Part of a small language model's weights: vocabulary 8192, rotary positions.
MLP neurons of a small language model. Each row is named by its layer, matrix (gate and up: input weights; down: output weights) and neuron, and shows model dimensions 48-175. Each number is 200 + 30 x the weight over its row's rms, rounded and kept within 0 to 999. A neuron's up and down rows have the sign that makes its largest values positive.
Before each neuron's rows is what it responds to, as a language model described it from the Wikipedia text at the highest values.

Description: Noun and word completions
L19.gate39,181,185,193,224,151,219,209,192,203,190,200,201,235,177,205,210,221,195,237,253,188,222,239,242,218,186,120,205,164,225,173,134,255,178,142,196,177,155,175,243,232,244,145,173,207,197,169,177,206,168,151,203,189,192,207,198,176,210,170,173,218,211,236,166,202,158,210,157,139,254,225,193,211,160,189,197,174,268,217,199,201,226,185,192,139,227,243,249,174,175,178,213,204,193,203,176,163,219,255,195,208,218,258,193,251,151,205,155,220,233,177,191,209,174,240,198,228,183,200,244,161,196,176,205,173,214,246,180
L19.up39,164,178,182,172,250,253,297,197,217,165,170,158,197,189,188,143,238,159,146,232,191,177,229,232,210,236,157,186,187,244,225,196,171,141,237,264,204,227,161,208,185,228,219,194,188,177,206,148,166,205,221,248,228,256,150,271,204,233,182,171,180,188,230,147,155,201,150,219,199,204,211,216,217,226,202,190,232,191,207,193,169,254,206,182,181,222,167,165,213,184,155,193,205,266,171,269,186,186,198,225,175,155,180,237,214,225,232,194,204,248,180,204,132,206,210,162,229,197,152,242,180,149,192,196,150,194,167,218
L19.down39,201,188,229,189,182,169,204,218,231,216,210,198,208,224,145,211,195,141,144,130,232,174,151,198,180,190,188,192,144,173,214,225,161,203,232,221,227,212,218,158,195,232,213,202,139,202,202,202,161,152,205,190,161,232,211,226,212,170,163,233,197,241,201,183,205,217,161,159,264,194,230,188,189,229,168,147,210,200,153,205,211,203,202,180,212,224,186,163,163,204,226,191,231,155,174,187,242,204,197,179,219,224,187,195,225,221,239,147,279,245,197,201,216,229,220,221,172,253,223,195,202,138,265,150,232,177,185,200

Description: Object-taking words
L21.gate394,193,206,234,184,222,124,178,233,260,198,243,199,188,155,228,179,195,206,266,230,211,186,198,175,201,200,199,229,174,200,178,167,197,234,223,200,243,151,194,249,182,241,129,211,205,173,204,228,243,180,197,207,185,242,219,185,226,197,185,197,205,139,178,213,201,161,251,183,197,187,233,178,166,205,229,198,205,134,186,241,177,180,201,191,201,161,190,206,226,241,153,182,234,224,172,206,164,199,212,170,147,214,180,186,216,195,240,189,158,169,190,277,214,179,184,180,233,148,242,178,226,212,204,227,204,171,197,262
L21.up394,176,160,246,158,242,149,205,182,170,219,217,161,143,239,217,216,196,216,214,197,204,153,158,223,209,204,171,178,239,233,273,205,226,170,214,205,245,213,221,242,214,233,186,254,155,213,204,202,203,179,231,215,257,250,190,196,164,206,212,193,158,181,206,227,140,189,240,196,212,155,235,119,171,201,200,225,224,178,204,229,206,205,237,209,219,252,199,202,191,238,244,162,202,219,214,260,256,151,163,179,252,277,167,238,231,191,208,201,193,211,215,214,192,192,160,128,193,169,213,166,239,211,216,200,191,217,210,160
L21.down394,240,180,267,190,212,229,183,200,155,193,219,216,231,169,244,188,221,139,255,212,195,192,160,191,212,285,233,236,218,127,220,178,171,178,195,193,238,168,242,239,199,165,203,183,190,206,183,174,221,191,217,215,165,176,139,209,164,190,264,264,278,180,198,187,206,224,179,188,218,220,147,210,253,195,131,209,202,202,212,188,185,228,221,197,258,137,220,212,163,185,167,200,205,220,192,203,197,230,231,200,161,222,193,198,207,224,165,229,196,199,205,210,219,196,199,184,95,209,208,187,190,215,238,151,241,177,191,223

Description: Plural noun endings
L14.gate275,212,188,224,221,171,183,213,205,206,272,193,203,153,150,141,187,192,236,281,215,192,206,169,204,174,216,234,145,211,194,233,186,262,189,222,189,222,185,253,235,231,183,187,180,191,175,184,259,231,205,157,189,219,186,193,232,183,187,165,174,172,224,210,187,184,182,174,217,208,200,199,203,246,220,214,180,191,169,161,199,211,221,173,205,225,144,164,189,236,230,264,134,207,153,133,153,209,252,264,166,174,198,182,186,194,166,202,154,188,199,212,221,195,176,203,130,261,199,161,229,213,221,204,221,181,190,162,185
L14.up275,150,221,253,163,232,190,222,232,202,168,174,198,240,202,249,198,179,165,190,164,154,233,252,190,176,234,202,175,228,236,202,183,268,161,137,176,169,205,211,230,214,193,213,179,192,174,233,200,207,161,193,161,203,188,188,240,182,203,167,193,170,278,186,224,220,246,202,120,195,219,172,186,249,186,170,161,150,205,154,201,215,184,161,208,216,216,178,176,203,175,173,218,191,235,219,165,223,239,208,156,188,174,161,186,191,240,245,197,157,234,225,179,217,156,239,186,188,201,207,182,222,193,186,188,176,218,190,245
L14.down275,122,169,144,207,233,194,214,203,194,215,216,206,196,166,199,226,268,206,162,183,181,216,270,237,171,172,170,187,185,164,184,212,207,164,180,245,153,168,178,196,211,182,168,203,216,232,212,210,157,223,245,172,185,157,191,222,168,230,202,183,147,209,253,221,241,216,209,175,192,175,120,248,211,162,175,224,183,195,212,164,200,187,228,171,212,193,182,229,204,191,156,231,194,271,212,144,166,221,180,150,168,178,219,183,267,220,242,162,185,173,199,188,163,205,194,193,148,161,157,181,249,181,207,189,215,200,164,216

Description: Statistics rows and population
L21.gate8,226,223,192,214,217,172,201,216,167,227,177,157,184,142,232,193,192,187,221,223,175,130,201,204,169,225,227,173,182,215,266,157,205,237,197,164,168,199,211,247,156,159,193,198,186,237,197,195,216,202,172,175,249,256,225,153,249,210,155,179,163,249,193,158,202,176,274,193,167,193,238,185,235,225,170,175,212,250,253,176,222,172,161,262,232,169,221,225,184,286,182,190,240,171,167,180,237,231,158,181,147,210,211,176,216,209,200,201,178,210,242,207,195,168,152,174,266,183,215,240,198,250,147,196,220,219,193,214
L21.up8,281,221,194,229,178,218,230,219,216,225,221,197,185,182,232,206,232,187,237,227,244,195,184,208,176,266,208,154,174,162,174,206,227,185,219,255,178,186,195,179,224,240,166,131,194,220,174,150,263,180,169,137,194,189,181,210,184,211,204,164,228,223,165,163,223,205,195,170,165,183,178,201,195,226,151,148,213,203,175,195,176,210,156,232,169,199,199,199,211,198,184,182,182,264,200,157,220,162,237,211,180,167,180,203,196,199,284,186,152,235,261,217,120,199,234,166,189,294,183,201,218,232,209,228,218,207,226,198
L21.down8,185,181,205,203,174,183,196,160,201,225,173,210,257,201,195,179,172,186,221,218,217,229,171,233,232,172,210,213,194,178,159,187,198,196,232,185,184,247,189,172,180,206,204,186,232,287,200,254,174,195,242,158,234,177,162,250,148,196,215,231,203,196,209,234,238,166,172,240,212,235,194,218,180,158,285,258,157,153,102,203,234,196,208,189,197,261,148,158,196,165,160,188,185,240,207,142,229,189,144,193,241,167,184,172,231,161,173,224,240,205,178,235,126,212,211,239,155,248,192,184,139,182,233,185,191,247,212,183

Description: Sports career table breaks
L14.gate70,198,155,252,194,197,193,181,205,198,195,168,125,162,265,208,219,225,204,208,183,201,198,196,224,248,203,228,177,178,257,203,229,164,181,144,167,105,200,241,163,198,191,213,200,242,234,193,253,231,201,216,191,163,239,179,160,251,168,219,176,199,178,174,200,230,237,177,167,195,195,224,244,248,208,242,153,198,210,191,200,181,260,222,209,183,158,229,202,178,221,228,209,203,182,165,213,207,197,166,194,223,185,192,188,213,189,220,149,207,134,196,257,221,183,262,174,219,247,149,176,176,229,227,234,211,157,183,158
L14.up70,263,206,252,198,230,199,204,188,197,236,173,176,200,191,189,257,245,165,223,149,145,176,196,207,190,207,237,160,210,182,200,201,192,205,208,158,201,130,282,215,188,148,181,195,265,186,175,193,168,227,201,217,189,227,217,206,189,196,212,140,174,251,218,166,214,236,238,224,245,231,190,177,166,220,260,162,199,243,126,230,227,216,229,230,160,258,215,195,165,174,211,187,219,234,206,202,209,196,223,224,251,205,209,173,197,178,221,172,215,218,111,208,239,192,223,204,210,200,205,263,172,190,192,226,233,197,195,233
L14.down70,152,230,243,161,240,160,184,177,250,205,220,241,187,131,211,158,206,170,221,225,269,145,137,212,192,204,165,202,253,217,179,187,196,198,217,207,164,214,186,270,211,183,210,207,192,124,186,176,210,199,174,155,241,206,162,203,186,211,225,183,182,197,192,221,201,194,217,197,206,231,199,127,226,229,186,209,197,169,179,186,197,183,210,191,220,119,180,246,254,207,215,189,203,177,231,151,194,162,238,172,210,203,178,223,186,190,208,194,186,131,194,172,200,246,189,197,202,185,174,168,226,221,217,178,191,240,223,168

Description: Mid-word verb pieces
L19.gate138,227,189,192,257,186,182,271,249,195,251,210,172,186,202,198,188,158,215,202,228,220,177,235,229,210,215,215,178,167,216,230,183,196,191,154,200,233,185,189,217,200,210,206,234,226,164,216,227,205,232,202,243,168,192,168,194,180,186,142,176,214,206,222,206,181,222,245,192,218,220,231,163,234,205,214,191,198,198,198,154,217,241,169,237,195,197,150,191,236,205,211,203,175,203,155,190,169,185,206,130,152,171,185,208,188,163,200,175,193,220,192,223,178,181,221,201,235,218,198,194,180,241,258,186,214,212,173,182
L19.up138,208,234,191,184,239,233,215,227,220,160,209,223,193,222,169,151,195,253,187,252,260,150,170,182,253,163,159,194,164,186,225,182,218,147,179,149,242,217,188,198,184,188,221,173,191,221,198,216,204,226,206,212,174,203,216,155,223,182,199,194,215,132,211,182,225,256,194,228,213,150,179,215,168,179,264,189,191,207,248,160,188,247,166,124,179,212,235,170,181,184,193,242,185,213,180,249,218,229,160,195,215,238,148,239,191,225,185,173,171,201,148,167,193,162,240,209,194,180,204,224,243,273,217,188,218,205,191,217
L19.down138,223,263,153,189,196,183,133,143,185,159,157,202,255,177,198,189,212,203,263,191,208,179,178,170,223,208,205,201,226,159,216,161,158,224,177,198,215,256,171,192,164,187,156,212,211,133,226,284,229,198,174,178,144,199,191,196,197,192,166,236,221,220,178,267,202,203,182,182,143,212,209,204,196,226,179,137,167,170,210,226,135,209,169,214,229,175,229,204,202,256,207,219,219,193,176,183,170,229,194,201,247,184,146,176,199,194,202,179,189,132,204,222,203,184,238,204,191,224,228,231,211,178,169,224,207,148,191,238

Description: Word-initial split fragments
L19.gate123,196,188,204,199,172,231,235,153,211,215,185,215,187,232,212,230,185,167,153,218,186,185,235,200,234,253,170,206,200,205,183,186,147,177,201,192,203,174,210,244,262,198,201,180,187,224,160,214,148,229,216,181,220,163,220,181,184,167,280,227,203,206,204,202,188,160,233,192,244,257,238,245,206,210,155,201,170,197,218,188,198,146,256,201,180,183,195,216,147,190,278,152,162,174,218,225,229,140,199,164,225,195,217,206,184,207,175,177,208,177,231,216,177,211,178,211,221,179,183,208,189,244,153,202,138,217,197,242
L19.up123,208,212,202,232,188,215,211,210,234,243,175,245,223,209,230,220,200,228,133,249,174,210,228,177,180,230,157,219,133,239,176,263,185,237,196,191,168,236,237,192,185,229,212,187,228,206,197,243,203,187,231,288,194,196,247,153,228,224,205,178,208,235,213,225,190,164,206,233,259,206,176,237,204,240,185,246,137,207,185,196,154,236,208,213,167,182,250,140,149,187,229,201,158,166,187,253,171,163,188,199,190,207,202,269,212,176,205,177,251,250,181,208,195,233,242,201,206,230,217,214,166,219,209,193,166,200,196,193
L19.down123,215,190,231,205,202,171,220,149,204,201,212,235,166,212,221,197,168,210,193,243,220,286,179,217,239,191,213,232,191,196,192,179,176,213,183,200,178,222,199,193,247,244,207,150,157,176,168,191,199,227,125,160,193,194,241,163,242,203,220,191,199,204,259,248,158,195,186,169,210,219,225,201,209,198,230,194,178,193,147,234,179,202,177,126,222,197,246,171,186,154,192,194,220,165,218,208,203,185,196,227,259,210,179,185,206,200,146,196,179,179,210,204,216,215,245,177,196,253,200,281,175,196,203,193,150,143,208,162

Description: Sentence subject endings
L21.gate200,165,206,244,208,230,150,212,186,252,248,196,192,238,187,175,212,157,187,194,173,162,206,195,204,226,224,187,184,203,193,202,217,246,172,187,186,198,261,173,187,203,153,172,165,176,178,206,141,197,179,229,210,186,229,131,204,208,222,228,200,144,245,236,214,166,168,149,205,187,217,258,217,210,200,265,200,173,181,209,193,164,222,167,179,188,213,228,211,197,181,222,173,192,264,180,199,177,246,193,186,184,203,171,163,201,162,178,191,154,247,207,180,183,165,195,219,205,189,170,253,219,161,168,206,239,222,228,178
L21.up200,190,236,208,219,172,177,215,201,186,256,177,175,167,212,218,172,233,181,256,214,220,181,150,231,218,188,203,175,171,176,191,231,238,207,186,187,225,252,167,193,212,180,144,167,138,214,231,168,218,208,205,229,213,239,166,188,220,181,247,149,196,193,213,204,142,187,159,202,190,164,197,226,190,198,231,241,232,217,240,168,182,152,173,196,218,184,224,191,226,156,195,168,170,215,226,231,207,225,222,185,206,168,250,180,196,165,177,185,136,202,157,156,164,259,210,179,253,186,142,241,223,152,172,196,262,226,197,218
L21.down200,208,235,213,235,208,161,186,204,221,245,230,209,141,206,140,201,227,261,235,208,182,196,154,227,175,200,152,232,198,198,246,173,203,191,187,192,245,193,212,190,209,133,237,240,191,198,209,200,200,179,217,247,235,207,168,184,231,252,259,197,174,192,221,219,230,207,174,210,197,202,261,187,217,203,133,241,263,239,189,164,201,216,245,194,212,199,159,156,161,254,159,166,168,227,203,192,264,224,199,205,222,191,163,206,244,267,201,161,209,163,193,194,214,183,200,192,131,219,195,198,177,204,164,201,202,176,197,239

Description: Early word-piece fragments
L14.gate282,225,199,178,190,193,181,208,218,176,188,161,199,219,202,209,187,272,198,182,269,218,247,209,187,222,222,186,215,109,234,176,171,214,194,178,182,173,175,154,216,223,214,273,198,240,219,236,246,195,213,199,183,215,208,196,196,187,195,210,189,128,178,251,236,157,227,212,203,239,154,253,184,242,130,201,231,202,194,202,203,250,177,219,224,218,195,196,199,167,157,232,188,170,196,147,235,180,192,190,200,244,211,201,204,195,164,219,191,207,165,175,176,206,172,187,175,184,167,208,212,212,192,202,194,271,197,233,201
L14.up282,184,235,213,186,191,244,216,198,225,115,218,183,204,252,173,176,253,186,155,189,160,160,213,252,180,191,174,145,205,136,176,235,232,177,186,244,177,230,201,245,184,204,216,176,198,213,178,162,181,229,206,202,219,228,209,164,185,232,166,187,186,177,159,183,194,256,197,207,213,195,176,242,170,184,206,204,202,158,190,194,142,236,181,186,203,137,174,172,201,231,209,264,158,203,212,185,160,174,184,177,150,205,244,248,243,168,170,170,207,205,215,190,211,248,188,163,247,199,190,177,177,253,151,184,197,237,230,200
L14.down282,216,241,227,211,166,204,133,158,144,168,195,194,211,257,199,154,146,226,211,191,213,201,176,145,188,132,207,201,196,223,225,171,149,174,172,204,162,203,166,146,165,188,139,196,158,191,225,210,251,211,216,264,210,152,205,179,209,192,173,148,144,168,248,169,173,183,196,193,211,265,191,207,192,224,179,177,191,175,166,201,215,134,163,253,222,230,153,178,170,242,176,187,192,260,189,235,200,216,157,225,165,212,256,207,197,235,194,190,242,179,232,172,174,200,173,277,219,198,158,220,186,219,199,211,189,173,202,160

Description: Word-initial fragment pieces
L21.gate257,208,163,183,288,174,221,224,216,194,190,184,264,145,212,170,208,173,237,199,232,178,169,184,215,189,151,174,209,197,212,216,199,204,217,205,210,215,135,230,197,212,235,171,229,239,211,181,187,173,173,203,215,222,197,216,139,208,194,188,162,197,215,244,168,156,209,252,217,196,161,202,236,238,245,204,204,192,152,223,202,205,211,201,232,188,197,162,260,206,150,184,252,160,246,214,210,119,153,208,180,176,179,184,169,154,169,194,222,175,192,184,221,200,164,199,156,181,198,166,225,188,186,165,225,148,216,232,226
L21.up257,139,240,201,225,157,201,198,258,231,239,234,228,215,213,200,180,241,190,190,211,164,183,187,246,249,209,192,203,236,197,181,219,182,234,168,116,202,197,218,183,247,193,198,147,178,240,190,214,181,239,256,232,198,186,129,214,192,188,157,179,149,206,140,162,195,215,180,259,188,196,230,201,178,221,245,182,187,185,176,270,190,215,156,243,239,209,226,141,225,223,199,160,202,191,223,211,162,162,227,183,128,200,223,200,231,191,198,147,168,211,228,207,166,202,241,216,221,169,232,210,165,142,239,251,212,173,189,223
L21.down257,232,131,195,206,199,185,226,237,177,237,184,254,171,202,170,220,231,224,203,193,237,199,249,237,221,238,208,212,204,195,177,183,172,201,238,186,225,181,144,193,187,210,194,227,212,201,203,168,258,203,132,148,200,202,153,187,188,269,170,195,185,206,242,180,161,218,250,258,240,195,184,215,216,239,216,229,187,198,218,181,242,199,285,211,218,211,148,191,199,154,263,186,199,182,234,148,270,256,206,173,202,202,203,243,190,225,175,202,197,242,177,225,173,206,228,164,241,224,202,194,215,170,236,174,202,230,183,185

Description: Noun-phrase modifier slot
L19.gate149,193,152,242,184,190,227,164,229,158,214,177,239,206,219,180,187,175,207,225,184,220,136,167,201,194,193,194,193,234,134,216,126,216,161,227,132,290,199,232,226,224,188,227,166,187,200,227,251,177,234,212,220,194,236,212,176,170,210,266,190,223,193,184,184,183,190,222,231,254,159,242,192,147,177,160,201,178,217,243,215,218,211,223,163,151,203,229,226,199,217,190,160,235,150,202,225,228,193,203,185,233,148,186,182,186,138,212,211,205,242,217,224,180,184,182,210,242,258,233,205,206,172,135,215,232,203,206,254
L19.up149,187,159,201,167,155,263,205,163,178,240,164,178,230,213,209,198,120,164,200,197,260,195,208,211,201,241,206,192,194,188,182,220,198,196,210,186,210,220,231,217,146,195,212,158,212,212,187,261,192,217,197,188,157,218,191,152,185,262,150,254,204,199,230,217,186,199,224,223,188,225,279,184,205,191,196,185,146,257,208,189,211,172,198,185,187,179,183,218,195,227,210,212,208,196,198,233,284,153,173,154,163,140,221,155,177,207,223,207,183,226,238,230,236,172,177,249,176,227,172,214,179,198,160,174,225,191,223,179
L19.down149,209,209,233,175,192,219,174,225,203,152,188,175,169,159,205,178,236,137,244,222,269,203,226,184,219,196,200,227,236,197,215,201,188,233,175,227,226,176,215,233,245,242,231,214,174,203,198,202,201,219,213,199,218,202,219,213,219,199,220,234,204,184,198,191,199,232,187,222,191,221,193,222,210,251,185,228,211,195,375,220,166,184,203,199,218,192,199,192,181,185,253,173,233,190,230,179,199,210,218,204,204,212,197,270,166,190,157,228,210,191,213,156,218,218,209,147,77,243,197,155,153,204,211,185,204,203,201,207

Description: Person role nouns
L14.gate367,163,171,141,164,163,193,158,230,235,206,189,269,168,193,183,128,178,191,211,251,227,202,162,211,210,185,185,161,201,208,169,195,234,202,205,215,224,206,209,188,186,186,188,273,164,232,192,242,209,169,194,162,121,175,215,231,227,181,224,205,221,173,177,214,173,203,167,239,220,190,205,222,221,208,171,196,205,158,174,215,142,237,187,160,182,206,157,150,216,228,160,239,234,212,215,205,214,238,167,213,191,191,202,200,230,225,185,263,203,236,201,187,207,153,239,156,229,180,240,230,166,268,214,243,197,230,183,206
L14.up367,156,203,143,153,230,262,114,237,205,225,207,196,157,248,192,186,141,172,214,204,201,211,226,220,165,183,189,181,188,154,241,192,172,216,184,209,197,178,193,208,184,154,221,200,178,210,160,234,218,208,170,186,173,228,185,200,204,224,183,189,227,157,261,185,201,175,236,178,192,246,226,230,266,179,185,161,242,165,164,136,218,191,172,193,232,138,158,195,170,184,224,200,219,206,209,210,184,262,176,155,249,208,190,220,223,213,186,241,177,191,253,176,184,210,147,162,205,204,158,221,144,195,227,179,193,175,196,247
L14.down367,152,158,163,176,223,209,191,196,233,186,244,189,243,168,233,140,198,213,169,223,157,183,222,180,209,225,196,182,274,162,211,179,207,193,189,201,177,184,224,178,251,226,227,135,152,145,169,211,203,247,187,159,200,184,155,177,220,188,215,204,187,199,206,199,131,159,223,206,199,196,182,208,214,183,157,192,217,207,189,146,215,190,170,230,196,173,177,180,158,194,215,210,198,215,207,189,208,208,220,168,239,199,172,239,180,227,199,229,241,194,213,175,200,168,240,134,199,165,199,200,157,210,253,182,223,239,231,171

Description: Noun phrase endings
L19.gate148,209,207,227,165,218,111,257,169,156,233,201,183,188,194,209,158,197,203,194,154,175,212,195,193,199,221,205,166,205,174,182,195,188,157,263,200,202,260,150,187,238,138,203,148,158,186,235,166,190,156,190,182,188,253,195,190,161,183,235,199,174,200,199,189,134,168,183,182,180,158,227,222,201,244,180,235,224,187,208,165,153,212,134,215,191,194,222,251,204,212,230,208,182,262,191,253,183,216,220,225,204,207,198,219,240,180,204,181,157,215,215,175,163,180,183,161,271,219,107,227,214,182,150,176,249,236,205,171
L19.up148,169,170,189,175,196,234,198,226,232,216,159,177,204,229,206,210,128,182,216,244,175,200,190,179,188,228,200,155,190,254,172,170,221,175,170,233,190,192,226,212,229,152,242,192,228,227,175,236,159,219,177,181,235,181,241,216,172,164,181,188,167,223,188,221,226,268,198,174,220,248,235,181,215,190,206,187,150,189,195,198,190,186,239,185,194,175,222,177,228,208,227,179,161,243,242,173,156,190,218,143,127,237,241,211,199,218,241,188,199,234,201,230,225,193,204,231,196,238,200,156,184,237,238,188,159,162,205,215
L19.down148,164,186,208,258,254,186,207,187,204,223,167,186,228,189,210,233,219,122,137,201,165,249,272,246,200,181,200,196,164,194,233,245,162,131,220,221,195,312,153,214,167,217,124,221,181,208,187,188,241,183,214,264,154,215,186,174,195,197,188,184,201,162,225,221,157,209,254,224,188,172,207,173,158,177,181,176,163,239,261,205,177,218,163,211,176,204,224,212,200,220,185,175,233,227,177,209,195,236,211,259,244,166,178,252,177,187,227,219,225,217,202,149,195,238,211,180,220,200,223,202,175,204,166,181,240,150,202,199